config = dict(
    head_dim=64,
    d_mlp=1024,
    norm_place='pre',
    norm_eps=1e-05,
    positions='rope',
    bias='none',
    init_std_up=0.0283,
    beta2=0.99,
    grad_clip=0.5,
    schedule='wsd',
    batch_tokens=[32768, 65536, 98304],
    seq_len=1024,
    train_tokens=339300000,
    dataset='wikipedia_en',
)
MLP neurons of a small language model. Each row is named by its layer, matrix (gate and up: input weights) and neuron, and shows model dimensions 32-127. Each number is 128 + 32 x the weight over its row's rms, rounded and kept within 0 to 255. Numbers have three digits each. A neuron's up and down rows have the sign that makes its largest values positive.
Before each neuron's rows, "fires in" lists the words (lower case) most often at its 100 highest values on Wikipedia text that the model never trained on.

fires in: "the", "on", "a"
L16.gate30:169095101163129080131151131166109108096075189120207150130170087172085161164088158049106099139121141108160120165092154149090059143106103119133159164153089092138122148117162154128126127157107087109175158190150135087061143106156089147176110111161130180093135118066111138192140178152112093126
L16.up30:211117078162135103115114180113122154111144146113159067178129154138130126143142214107088080133094118129208143152079096132118058111127128123165143122118065141115134159110181117168059119106166132064132116100153135129126180145110121170158138096159146142184145107074100149126124130123169165122

fires in: "by", "of", "to", "like", "with"
L11.gate333:154149112136148104123119149088207111157122145193128142141138108161143089133146131061152068155161101120118111138141149107165158140066126160126184141154187111151140134130175179125079166137163097077117102184146165091112102152148167153098069133158143108146114137087148167096138133116152181120
L11.up333:072150105203064155112115107141136106151164127178147143071161145112127173159145097117146127084153086187156115126167136106127152140055079121102109127120030086149184106158081147103124073187099166094110099102174085137133165094156090125107154128056102138073084102119182131160100126073185129096

fires in: "from", "to", "with", "at", "for", "1"
L16.gate487:209160082171149149138163115179135136142126183189126079127130128105160136244132133133131157133099120087117161131141105139173138148109138127116164152154128133121132121135117112142113151146146140122153119139186145067106127131165145112157123100066167114174128155165149110212122213109196194128
L16.up487:093140084117075098141141142154185134106118088152113111096132117141120122222134172112133099151129116188114129075179079158178092133121172100133166107138078137146124099093099145166135107116166103128109131098102138052140098104097173113062124169129065109102092110094133145154081155141090183159

fires in: "as", "of", "a", "to", "deputy"
L16.gate816:116138142143100189131109137115139158094095118163114128095144069137132175169179178164166101067077149138134129135131129165173146162082153119145110174124124122124123105104154166109102116139127099109095086123107072147118120087134127119089133064106170133144097138092112111170127143076134139071
L16.up816:074167097166164163106110126171130088122184193158104117120202163088173126154155120133151162174156105159194096084155080116168144089139084143124125101183140063085143067157046151145127142138172118108098170148113105097065114099094178157123126109074157106144071175129171133170066197141150162137

fires in: "national", "low", "self", "royal"
L5.gate377:122084161086129075145067085100189101077106141134145074140152140127091080145065156166203103135120119188096155158168145161143089160119158107124149096044086153155084098113161066111198088144101075153148149111094054118140101190158129170104124123096104129118101104127132081109054150133158099197
L5.up377:094139102154104123108085137163118143115163168094100080138129150095128105149145090098140161184077101110096166134103140100117128143081126138162145109092160126127107123148107091077156091146050084131117159130139094137170106129116108181090159114122084076114091101137164145057075077109128126147

fires in: "first", "second", "fifth"
L5.gate85:167103141145060138104161130117180115140158168133122181133125119129145126122103083080118116164112171141151115105118161115113170130169128134093134146117087123097192138165135065094154140114138159124157133175133148159098119128173139163137191171165160102174095129099140075110084128192133195182
L5.up85:194133118091100144140161141101103149082120142062146108136121144074116125152170084130121136229101137178182134132152149088113101169154113180107151080167112162109154073132118115086121149132146118137163207133148101141102111115164096166161165130150105126166147154155134138102162145172154151129

fires in: "county", "city", "state", "federal", "township", "local"
L7.gate889:163153110102137123187036134102132153084122152148113154106118089090095121173101129183136094205108147141156142147171101128159072136112101118097119099190155143135103160118164173101118139145077103072141124133125143157146137129135170145073107135102161158140154162078148164078116191133183094114
L7.up889:118203179153077113157091162139056140158131116124163101141109124137096171100056117107168119123202146154107093087128146086148139115140141084165094087131142115137126065105123164101101134138082150157135075116116145144115105116119093107091083156142158126101166142152099183140125167203115145157

fires in: "announced", "since", "as", "that", "of", "a"
L7.gate547:124102173191119143131116178120141095135171082176177120113150055120139157115152113149154117092111124158159080125170182185129100194162209102120113120102110065161132115120095152091090119176179182145151073091173176149095135081118109173110136107099121120117093170078130168116094155093103164116
L7.up547:148194169163109106118113133090159136113153094164173145138112123103109104150156158151168109143096107246184066121162132140109148192131119143119073107138086164134129114149183146127110142111158082091139101136182127173143168128124127125096145113083126105106114105122170088158087170151163147157

fires in: "the", "his", "their", "a", "for"
L16.gate844:098117059116135085180140135119167084155096140128215136130121133148161169138196125096081139125167170098212099123162112124138088107093134158102136140148119102136124114128106139101140169144113105063193131140163085124143164117151075115154119116162121206103141121059153094107147149097134159110
L16.up844:074127123095131109205077071194113164072130146094166100103172108160083118144076194098122158103175165171150108135125125129120155107111070108166101099092189040130122122169114113137150103103087152101119168105115045127171131081177057182146102132135109102113103068069088099137114085105121124154

fires in: "his", "her"
L3.gate701:092089119162169118157171139166083110123161114127167102130121149085111119155168125121105072171171071115153092157072160098183154226146129096154091201104132161098103117064133092159125096162074108101178154131175064091126091093163073152069055071127134149142135138110168143134113104153156131109
L3.up701:159110084156121093125039154160085108115167117142134142158112163165109133137118125112130069107142114156145090173079180190183149152117101201165088123087126157096112090077139145125135130166061146096150137183160070124063112102147093116099139135158137140149114149137127131179107180148131082081

fires in: "during", "at", "on", "the", "under"
L5.gate778:152054128117171161107112132071159077075146144128069110114140123113170075089146086126099094117134161114040110136194153130140071056130110121115131100151126143122190158075135175139119176123127117102104125116175191093094143187189113155191173130190125086184099120130079119081100108069134057135
L5.up778:168121116142159149140108127110078118103091143112098142155172122150127173166094155082110174132083091124090165181160144107110097058184158098113148181160120134106160217059138080171055152140185100138125098071212142088136136129105133181115115077131101161113105117132112123082114089086143118130

fires in: "to", "with", "by", "the", "from", "told"
L16.gate152:169107122115098130143102127097181070161147069214170138144142109171157083139132114161109172123175151139135114140139146104105109167118137160143131185146129114160135092073143185101121100165171099123169161085150112065132118106173098142093054142131129174154134104137133161165113127066123148149
L16.up152:109111124136185144127094107094117138166147105186165186112134075140150178120090089188098190105103149147121184122153118158168156141074136137150210128112032147181115119146186097132106114140175091118159119082242122132104125109115145106091066165118170133141057088157188096147054138100137162062

fires in: "to", "would", "may"
L11.gate597:146109140141149104149061126121139109111156143130150177142137105137082137100125102064125113134164102163097065167194141135172071133148144137097133106106094163111103088144204145123082157171165151117156191093114127122138175153143132116094099145130126116132165155128094161051083133115143125138
L11.up597:194119114113107150167106151131116104100161160163153144128117159112065130107156160050074068138166130119081093125192104108166135165133161192072109142106058131085110098150151142140050110167125183130165148130102137128167181191156123099106124155178158125096128104159142109115066141109175152187

fires in: "in", "interior", "institut"
L3.gate37:104154152181135095183110173121114138132087188112129113119111082127106105142104124090121167144124074107111092161154120149106105084113138119065142122161119114071052146126096151133096088149079084122116122078146128069156141150154130160154097153184183116121105115090103143083097182107125080165
L3.up37:094090106125115120086087080027109145118101116097074083107122119094142096108155128117150128108160106111131122147102137114142126163135134178139133118123152099134158156031049118171111042148126170091114138136121116143109147077187207117145127144130135191137093091155141137072178124066105113125

fires in: "how", "which", "because", "where", "although", "while"
L7.gate819:072086145073131114130138128155137110149109108098132143090167105150114136127120125123142118104109153106113069123096119153132137174180152148108102154109136150175169179121128148099107143174130092134143024129121094065138107092195127178101091175081150100113113116081154215135123184141153178119
L7.up819:143160137086162097085141142142199100155133122076113180105152185090165064062117134164133162117158081101116099104100135180113159155147151079051088111082160131180148160131109173104103091168174140115171067153107093098085147100125103163137099150174129096110145088131136162115153130132097219106

fires in: "on", "for", "the"
L11.gate973:152080091145203127121185172174175150149108064098099136107116119151164159055089151138158118167165144110077077136099135109100088125139100183145156139171132124077143154162164211122164126115123119139160121101158112094074190138151088101112076140107101195132141158072155123109076142124093127073
L11.up973:157085149111169168105180107168071163080047101131100119060110064091163127128117177095160050124143166148132177180110205114138104108136104106184137126168166170054101169115109085134115163098158159122136130108135113110106180128150134113132093130138085143136139116175148130098122179113175148128

fires in: "all", "allergic"
L5.gate868:148105066131142193067071065115187132116151101163157154113135125211106126165113176102159143139107105098111134155124172130130167163167096117211154099110174110099176138169191154117161123152130147143162163088181192068091119115143106113170089138084098156113155133148163152194146122129158168127
L5.up868:145128062207072165110170092170107105110139144109111139127108163128116132117156206192120123137127107076071106129136082132137102102157106145127056109167108093128155133127098111117129130154090122103105184118178125123119135109086104171067090146077118197095100101115138112161151191093079113078

fires in: "would", "may", "could", "cannot", "must", "can"
L5.gate653:090139110123099089182082174108166117112174158145136169134170096119096114101168105066080148167122126146079095103117153074176131204148128179112127096100129082081114098138147170121121143149111146189157206174087121120137101209111162111145147117143125162145100160141089114138067137159130111153
L5.up653:168091160143126162177077134144117152101158177094169094180092166146088099105128176111098087152143153093093058108150166086187090141171123155119158142106153159100101143141146170134099173132128179145140144092115087120157137110140155153124129131125128143125189163195065150123133152100148115144

fires in: "s", "his", "her", "sanskrit"
L16.gate571:102120123094113146188132074132118122047098129105158135078096106112124129112116137146138110130150088130120118097067168084129119154133085144163113169161127138164107118092106156067160133113125155119139110113127104141116141058167136096142055146173170189156135132131132134133112132134125142168
L16.up571:145141070140189108117096166183140150133148115156116152102129074119110074123156089177118169145169129141151091160085195204159187070147149146122188138089152209103170137146140118167076087110154178150138149127109121148172118079127090131137088148180107159131139216134124195158122107131158219099

fires in: "states", "uk", "us", "s", "world"
L6.gate654:191061149152108169164126134111125141190073131126153112132092124138107130157094122147164125073099231109118127111170177120138091112107197159154155080111126138115091115140117119113099107154085113112170112149119111147121122132153153127127145125205048121142154077118160132076121082160097103149
L6.up654:121084139118126105158126132181093083140142217129113049107156105065074130095146090142144106113080122135113117143217134173064065181130124115144132121078099149140128139152164082122112114145128092153141100165088059162158148138115146119124143147140051126108070141144129108096141138100117135161

fires in: "to"
L16.gate814:191132083130149158172111103139171118130155119152157169186115189102093154196146129099116117092110110103106090134132117087162087132137117157106166162157136126096124104108133100128124131132203115152137194136153126135143091099112133171080145122118181149132158130122124150215116161137157159145
L16.up814:174166095012139153182090118149110165137169092115127105099132118111154122185157107114121151109087113125135143129125132087155123144093123156139090164163081159096131185087118131149063143166144094149101153132160161167140085183103151138102108221077134011080142188129112094152108122130174126098

fires in: "town", "city", "county", "gyrodyne", "towns", "gills"
L6.gate168:108165077119130145065106111203135126116092120118127104133116061099096129115128142138130116167080103104139158102128114157140141144122135126133123115141149164134166097102130110146127105098112095150186120135205179155146138093124083117146173082176188161127107162100118134083112181116099177118
L6.up168:152184074131089124138126138166102153158156160169106094148108153128100124134078109138095105131129053113132160114119092133097114103156091103125095155133116121075158086080116126103125121171075093097105049172100107178098149135149139108070122153159132129156127177104086138135115149120141128121

fires in: "are", "no", "were"
L3.gate329:106164084085174156077129154164114178076120118117066155145117205144115150166125115136112181171107118103141104169114112118052120093189146152123139091135161206139095174190191062124158142119089105163138117085120133088105087138150136066070176122110172124084117067100121108123156135145105162113
L3.up329:117075148093121120120086120172096105156113092139136119121109045139132099076133130128169106168089133129098120136130121191161089149094101180127118136170140119095102105113104137096102055136119174084129170102127114211195151125120143124137092082091144125089138105126161120169153103119169047112

fires in: "s", "the", "a", "from"
L16.gate715:151158085139133104151137118177116098088126166135057170103113180109247161144098144099099059140120135138088174116105064103141162104075132169075137187182091135099134141097158120106120122112153072106149096146075108142124175127083148132177101165167141134166060099173134100161131142138155170116
L16.up715:123114164157085148141157125138195141146143111101108128160206092136146137112159117141079133115143094125156157097108148134158100120095106123123134102174081131073128066096103097120121107141052184102128123178089145078103140115099101123176128184098154177151201139144147045150016100110075129076

fires in: "a", "not", "to"
L3.gate367:206124194197107058151145132085152129169156129137093105176127161178099159119173137116162097138071102152159065182129126179129153133120130140071101130141101111131090088169132099133109156149120129102164135154104124121116157122130167175058144109138107148228166094119135115163130104108173137094
L3.up367:095181145098127169176203151135154141085181138155198112099092037112149126144148165124119132172163114158074106166163099078143136109115156156109132143103150137145142088173172171079100089120149080104152145092163126218143118119148100120120163117207087148108103163103134111125149117189139157126

fires in: "all", "many", "various", "and", "of", "some"
L7.gate457:170212122144143180114122076105160123112174117118123164117171140102090094103079090112171159113146129113090086113128122156140120180183119121180123090104122083108138112142128146147138160174168076048123157139121117073164098146117097105127145153097079056125122045045124204185102158182116175137
L7.up457:175124149169090120135117110129140092143192107092166142138126115081059150125108060062150123094154149078127140066127137119129107188148138141201096135070092122112119094110140170105105117167143131148114109049163119125124095156138142142126069178085151145114138127167136104163132164121068108099

fires in: "they", "he"
L5.gate908:124087131128127083098144126112155148124138109119072172082135077113099120087149084180139097105126122092077123110171160119109131127140118144107098106118127153138090152105088125233155136146157108100117068084086026137066065125128141179144117139094100107106107112052140124125113119139187105136
L5.up908:153118162114127093160114113140143138167139122084116175111079172073138110107105091164045156090090139123108142115218121119159128095113117115159126150067140154097192128149150114114144089076191101121108132110167125113084150125067106151106114134110122124121131108166127096093081158067143154181

fires in: "each", "if", "every", "until", "in", "that"
L3.gate283:145206150092122129118163192110174125107126091135127150118128093145088115128141117181090159105131160159114093177115170152141108073161182121084137095095135139102132149107116091097140096141136106107103123157151130088138096104130117081056056153109185126193104119098115062122152177150195141153
L3.up283:158116133166116092168150116131175121099137198102136125130146146091157110198148154123128105128113133134134150096134151073071113157135120129132183187132127084142121071120142093175136180132152167157167125131163119193151116164175131170140103132155082156097065100185102184167137157175166133105

fires in: "to"
L3.gate288:132202102148084119204136159167141167119154157184142172097140157111087101179133151119154156095151142130096114070139102076161109153125153212117087099085126145027107089156136154116072123168169109107138091103141114115122117197172159133110188131185142138111173149188127097118099121148154143167
L3.up288:172145096142099094138077129169156163123183157107156141137107112103096128123147175131139129073132130106057118126121073094184086129134180133104111140103101128078104104130203145175111147165145171141119162151121128183131072140118099184048122127103188126133124144181110113126150162115200182110

fires in: "a", "this", "these", "by"
L3.gate190:150085197152118095162088055088117094154123154150110171160138124203132182134149151114126114179106138152137094176124121079192106164085167162159072184113129122120132106151102130141078137194158115106123093090091077140082113160186117119076085103130162151135174101110140129177128138079177140108
L3.up190:109151101163161137141154151149169128117136133192163126149111123166162054119128150126115134108118168209123130150083154129155103153119143097135130090108180112076070138089111183132104136139117105169151087126120111152123159093122076171165053112099122140104154155116144119151069139142153149176

fires in: "most", "well", "first", "much", "earliest", "only"
L7.gate191:129136144130131128146174182166138151117138127120084144116156087170109114156124111195087120103131122170111090099181145133095145078131132102107129111125097134134092062112151150112153087111128180058172144141117153161110047116118124150082164103196072124138099117091165164093126140103140074104
L7.up191:145138138158159135120190161150147091106094154098115163094072087174163089147101108166121094151102130128100138102097138115135129101138132116181154106134124081181145107155117159087170087130072136130196185080133101121131129134114143157090105138144130136172123099124123141110065154121148138192

fires in: "are", "includes", "composed", "contains", "a"
L3.gate120:086114097152107115100126133116182139045140061136139166112088118130130165060110123176141136151140171161181125125177121163089117084131085092103136130112184179099074079186140123157100140094101156121153179118137140130176082172146100074098162132098202139097143115120135113137129145151108106150
L3.up120:102127119155091129067093099121081152059109134113102131105157111143095151102086100172114174190123112143178184141132141061040124113149103129147107065122175181096103119125095124137102125101099170168129133086117121118133085129132084078102205092103146125086106059149119141153123133128108112108

fires in: "a", "the", "as", "former"
L16.gate794:122078181162105104104137151116079082109156138176080204120176141110166192170170182151155088092134057206163185117115110138130157159039141107092145155139083133180132091126130140099084120197151133089135103147107063171109119157125135150082107125173137073156072171097147156155108148165170122106
L16.up794:152153113054091144099119174099137114172169098149134123133150061104188101147103133092135132111013064096182102128154134133181153114163076115041155183162141115121154135162175143109068135211132103081074123134165125094064090156192165141125125072144163068086075142110077143177086143121074147089

fires in: "often", "usually", "mainly", "primarily", "always", "only"
L5.gate976:114091135144137131085078146147119178166159194066108152171164134119141115190147101119175058189135123113080182120153131172113111101173144037112165165114141139100127145105121133105136172114107160082100102191099085119143097135159166184092129147121090103130145151111096138146172147180103098162
L5.up976:084136112189123118079099122142114137126128140146123164182131143143103123152139071072139119183114164083074127175192121198160134169210196081162113163134123085099107168107142123104142131144130133138126164137109123148131088137151095181128138171153066140109190152087089102172138175150127114182

fires in: "on", "the", "over", "reported", "around"
L9.gate488:156088088147113105110092173141137115140136112119101066035153120203137160116162100107126106053136088113095112175137164125169053118065086107144136121167161144109121152124113135105160147095193131160148128110195188085114187095136039156124186140156128119174098135120174133095060080094084100156
L9.up488:147068114170193160069124099145122108143061104178113062108060085146107105150139151145087125132137123099081087174144117123116073121112135134148107141223094171123157159148192110105153138126101088104139124138099103142138128155143115094120103182145116131109142162111085114110125093156083140128

fires in: "states", "us", "germany", "india", "england", "uk"
L7.gate372:100145167196146139158072157107115119154084094120168074121167150179033134137133161104124127120108153197144101074088155113130125066070125140125149172144172090141153109102123182095173135133110131102115146099132143182119164137117163125160093152153113146165136086118175165103105125144151125154
L7.up372:149116165156128198129147155156127104148134111149099149112174147143155154117168108151109153184116163160073060154150098159167099136165119153147119176103127117171068121114154103139082078177140175113148122085143100187157152070166115085101058191141045169103136132115138143075115128118130207112

fires in: "his", "a", "their", "s", "its", "her"
L9.gate1004:167065135147179122184141160167115155128104135130175154086016127104164136109125120155160082091133111148117134184121148058145073134146096152149128128073174104128098107169141112091086084127179034077118095117118132126082134129128096144128117109186152158144144111095124116120059104117165171159
L9.up1004:137176090106114110166108124138069146096117113117153111134101076157138128180205177152140106126111127055097158157137112117115093111141118204113101141114117200117123177187201137116068181178127077126123161139078050114148118132056095094072131133101108124130127131125113190132138106102178122101

fires in: "he", "and", "they", "it", "she"
L6.gate673:085087050117102155194192117130117141141185151117110179134117092129126120083105104185104106113120135035101136091095168153080061103152132128103142138106149123082189177104134106184057126111136098085164081143168105152093104130155171130228147139135152017089096134099184119194137082198164150177
L6.up673:138128143121200095133123086171140124098100176152138168176098160183109134161179169163160130126108148081102141157143100172139100123104253116112153092125140104095129158124178128120131132127185143114116170102192108132056107116111160101122149193100109138083139116155119128114099133146194139134

fires in: "0"
L3.gate35:129115149146085109150122148143156163142172159115147132148125091153143118144083160154120057124124083119108155110161127174120131125097153156127125142175075191094152205078158139118143153124113161107116093123043106064137162148131204136131115123142099101126110090157126168116182155089192166142
L3.up35:159072120109095143108164109126103080116115154156152082159107053113153120140055157096113170111177083155066077149121170101214104155133086119189131132137108086099173094177177163123106085129142189133112077110134133114167212115171087109086133086103147058116164110134103151151114118203084100092

fires in: "in", "out", "down", "institut"
L3.gate582:097124140142142087082157129100161140142092173104087026160083180118149163196156154146184149139168113132137095130116087107124147050094138107135126149192142114129160141104082136120111157143179111026144146104197075126110149142126143153113118078165176056193135099163180099067088064079151143100
L3.up582:086119098149162169098113164129171150101111156143072105077086183135177156129128095114149102105216080116102121112122091116135167050118119116170136129131116127186125147071093139124123138115140090065149151124148135130114193168123161175160112083187151109146113095156151071060089104078135118100

fires in: "in", "on", "the", "around"
L16.gate960:089084111131166096144187163109123134114147124140143160079109083168153110152167118143092099103138134106131169106119125126127081120112110120095219117099092207124170171132115179115095150115153137133105061094126107068143124143122119153146201074077143133107121146076162127055111119126123140110
L16.up960:222088136148128118150120141083162100107143063108104123122137092091107170143102154088142131181101092084191128146118147098131136126085096147130040111185075078138153141115132138153127166163127147089089079143130155165137120064155119087106159165164144104193119129165136128158106131164122188151

fires in: "on", "of", "to", "about", "around", "libretto"
L16.gate352:117123106225125097102168108108124083067088178142198122112053143138140126176184146136132144179082097190080092106120127095112090114146173149149142164162183085112086157146073072116126171163139126159123142110174154133082162153143109150153114117145150212118161129087132036130071102076125212118
L16.up352:075125126173175119120097104079154140117129129077140153116095138096148076184152164190100074163117138164135136127152159097112087120086191118179094095128147149071110139154135110141081107116166125082108156135179133077156198133137142148139166139077143130161103132125132094122074105074152151123

fires in: "as", "a", "became", "remained", "the"
L3.gate311:165119138139079111163102161116119114142161125102142146167108132146143168160144131113131131150084121184147130098107051150176177135160067149002132111156129096129158100091070109135128141178154111064151104150162083144099150105141129162108162121112162097176116107140124132087129132168151112105
L3.up311:149068113147149118130112147163155084124174092149106104110134107118145067205148144109161175184129101179112153139138055150129164093109153175137200145129061109112148075113084185154070140144142093066127182111145077113138138160115107166112131178144144124131064113124152148088101114105099118111

fires in: "during", "at", "the", "a"
L8.gate843:120077115123181077115145119144079084106132100163152135154231128143120193115130082108089099167069096132102097133124188123141128075168036140143160171148124119094129182100117110125139091152115119058095124094154124116099129157190110123124103080093116124125129118083077147122065186088138120148
L8.up843:174064084154222131138142112159131111105162142119095090160124122185183152109167095044086110099134120179136103164152141117186052119160122165102138170105108153140144160083134168209164180178113162133115159092127146175128163091134090134149077100182112163160140120179080172145136122147149119123

fires in: "of", "taught", "studied", "university", "in", "teaching"
L7.gate356:104101109107132111077173120123158140151132121150084076113155139086137086149170115099101108089110125170120089162135144155100172161113103156137201122128099102129136140136076120144139146132162077145149090177134046145106104091160125120104161146169107092235108116142149142137078152120122164148
L7.up356:128098089130155164094160131097112129137089065076130102115089148100156137138152122149113136151103155152111099174101138063153145133183177121147127108185094153123138138082164147107171188125158128132108118076104125189117131124134159105152128095155141119196092098155110156152104163165079170078

fires in: "india", "africa", "japan", "states", "korea", "germany"
L3.gate19:164135128108094113141140149176159151105108185100210164173216103127123098181123136087082120119093154160173106105126138132111099137143138124154172178139136054138124153114114099132089171118128121114138107133130115143164118081146095146074094154147071194136111105129149146077122152158114141158
L3.up19:149101158137069143174175082134068083084122125151117110143136130120106135123164117128140101101126113109129015146092176126095105077113120133166169133139127168127131160150151123130125172158194090081128156065158088161133131121160131115088105124097152099143126145080118120109102069104154185159

fires in: "a", "full", "best", "international", "low", "national"
L16.gate1015:161103095167139133191093109132129065080111143110091153123174116185044168132129128115149132112135103141120097100139090082117143151126134147151142101209112127152098124152089134065168128094091121159130166109188168164119151097117090149090144083104112119186112165126131142140144154150208143130
L16.up1015:179137119139152130102169124152130116072160154096122118123087150123134151096135161134167112126134110134042120148102137098155192109099153146091096176154132137139114109174063138117179136150143078060166103140090141133058158125158100129130134076161149122150117119112101101141101069169154074086

fires in: "any", "every", "last", "a", "difficult", "eleanor"
L7.gate614:137065152141196126136116090160090091106141136164126119131129083177093114152143089143151113110146104129094079140093185133115149154148101114125140187165148081098133138116088137121101122171116159072114162084156113136111130103183097126124085108180159097109167119084092135129113148091147136096
L7.up614:100128154182130138146110124114118133142175136080200061123097104130130117132192154140084107088141154103098084132127133125084170108130137125109113166113136093078110086058104150134069082157145167091129122135151130197111172172101131166164142113204111090096094093059121117147126143149119149122

fires in: "research", "of", "professor", "studies", "studied", "study"
L5.gate357:158158128071188111065109118112149113138167139140139066073138120119166114129141155089122138134083106130195082150106097102125096167141128119131204135115100069113103124162128142145132122139146089113131156162135106136170104116196092096084138169127135138157118108182150205135088145112148120070
L5.up357:096113120077211126106107152134131163180092096140142052119158146096177167161095109107119121080121144088149143198112113146136203144115168120164150110097151098094126167095092113162151129151149147102124173198150088175109122105118119107145117188172146148140142139140138139134127208093129163076

fires in: "be", "usually", "typically"
L3.gate325:107150111181111119124128170122100170114137140131216107180200152127175115125164116081160125163076128130103149168138082117160122127184161053103191189174125183141107147182139150101143157226166141122091141148093070114189146116146077133131117196090130164091193110096096118131130117173139102137
L3.up325:059141109165094107088131119161124107124120163143146145129184126091085111162143115119142154164153160136152169120161100111119113126147093085174117127134122108119100161114161155140139166135150142157146047144100098127146130201138101144115131125143107203115138109093121151203119155127100094078

fires in: "first", "second", "third"
L3.gate507:097187150142117168148154128120221131114118185117101150148132074120090106144102126137164134131126092136152114173139139138115182147175101129154138126151116133073154071122125095073157089056083118194140164126178105124128090099111125179161200107201105155131124128123163085019116152120136090168
L3.up507:161184133126160123122216087099150135070165117097126160124107084106170100058131123117131107159118114117148081144168080164142174124151123087121131179164059101128142159149187153161163155138100147122112177162166072176141088188176082112063192143091126093170116148117134131116142148146110131153

fires in: "during", "under", "on", "by"
L16.gate357:106102079144125151133095149124140049082136117123145130165151135146126120127164169104124098116113143114150097108120142092098064116079097101121110170178110106169125183148134113162156165151175157108145097087158119128097188172183118112132105100129157112147104137086109124090141186126120148061
L16.up357:123131060143094150145103192069142108107139088070132118105114112143165171097160128118097101113100169072172090098135148094112123119114132160083136161114111057148121159144096117210142104133182124128138114029126096118052143160181145099139088082159134115102097160135126141096137067177112082125

fires in: "originally", "mainly", "primarily", "previously", "typically", "usually"
L6.gate303:159128085156160108110134162153128128113203198141124193160138097118080076168143094141151163112081183090077144183168191187130153155136141113100137091146133158198105124138134162081145090112163157091155092160168085150145145074173117163154073082105119120193116184122124120119090108149137097121
L6.up303:128178067178132127086153155193085165108130154121150211137140094071149093132181082089077117135103132080127106087116107144134111120162157121082135147121152120109108125104148066159156135210159116139136129114137115144118101170150068161111141142157176090096132086144183127119104193104058059149

fires in: "states", "s", "maine", "for", "us"
L11.gate948:156141170199143151163094145118180110130098170136170080171086087088140117153122109078134127182147133109135109073148057144108160155158117189122167161143186126167145174093147104066114133138134153069086161099142149110160108139187158112116083141102103133182170117134097125100114156121142197128
L11.up948:081152121127145108123112110207109139152110089163207158128143099137113167147099115154134138113125139195115088178101136149155172186122076141127127121103166116074130098071041101129158188150149121096105074155112087182075164119141133112027099183156122117164104119078087137115157150146165189110

fires in: "to", "of", "in"
L3.gate998:180094112121155123172056167112179138172210136151143062148105127073073078142155170122098096167154102183110085140153134084215060145125136147113100079111092111053117080180121133162115185132147117111122130129100102144128103156157194155113148157134130070081108180169088104075061095152183152096
L3.up998:188077081114140132155094178121170113187202148173155106133121093066098097145151183111101081137159107156118086119165137096214060129121130145123110059090095150060103092156097128167119182146123099091118136144081076155143107121166202140124146171150167071086105174160094083081073128155183150096

fires in: "the", "its", "empty", "were"
L5.gate808:123141122092109131122191125162162156134143142135193109110128098128107106100187153198188108089105095125103054142143121206081112132103114102048126153061147167176118149129135126076086117131097114169123163076071064065127122169171131144079106152044096140127128082130147144086077176116091147135
L5.up808:107113187097180093077093133096148166154169078158153109136120107150124184101144146135177123104062150134126153155165096159166070175163100175164094139058120115139093093183147107095153153138133137067125129072093118114157133171131120175090100152124133156075120049133092151074130088088143104136

fires in: "he", "which", "where", "they"
L7.gate286:060104136135103132155163127177147140217145169130194225140068039179100126130115133178162111110088086097092112078086105135103097153119146150101122127129139137185210166114149124190105190096159129112175138122079116123147131130157062125153060102145166106139113103118159108185176146177157113159
L7.up286:153110128076120071084162153205153130143077137136101187127085149143123157146114155155133192151155143120133126161144184118097117158161168120112100149078120142127108149067129153129178171116159154076153150169124112110124098100080108075183206170124125114112163120066147134080136122158113074166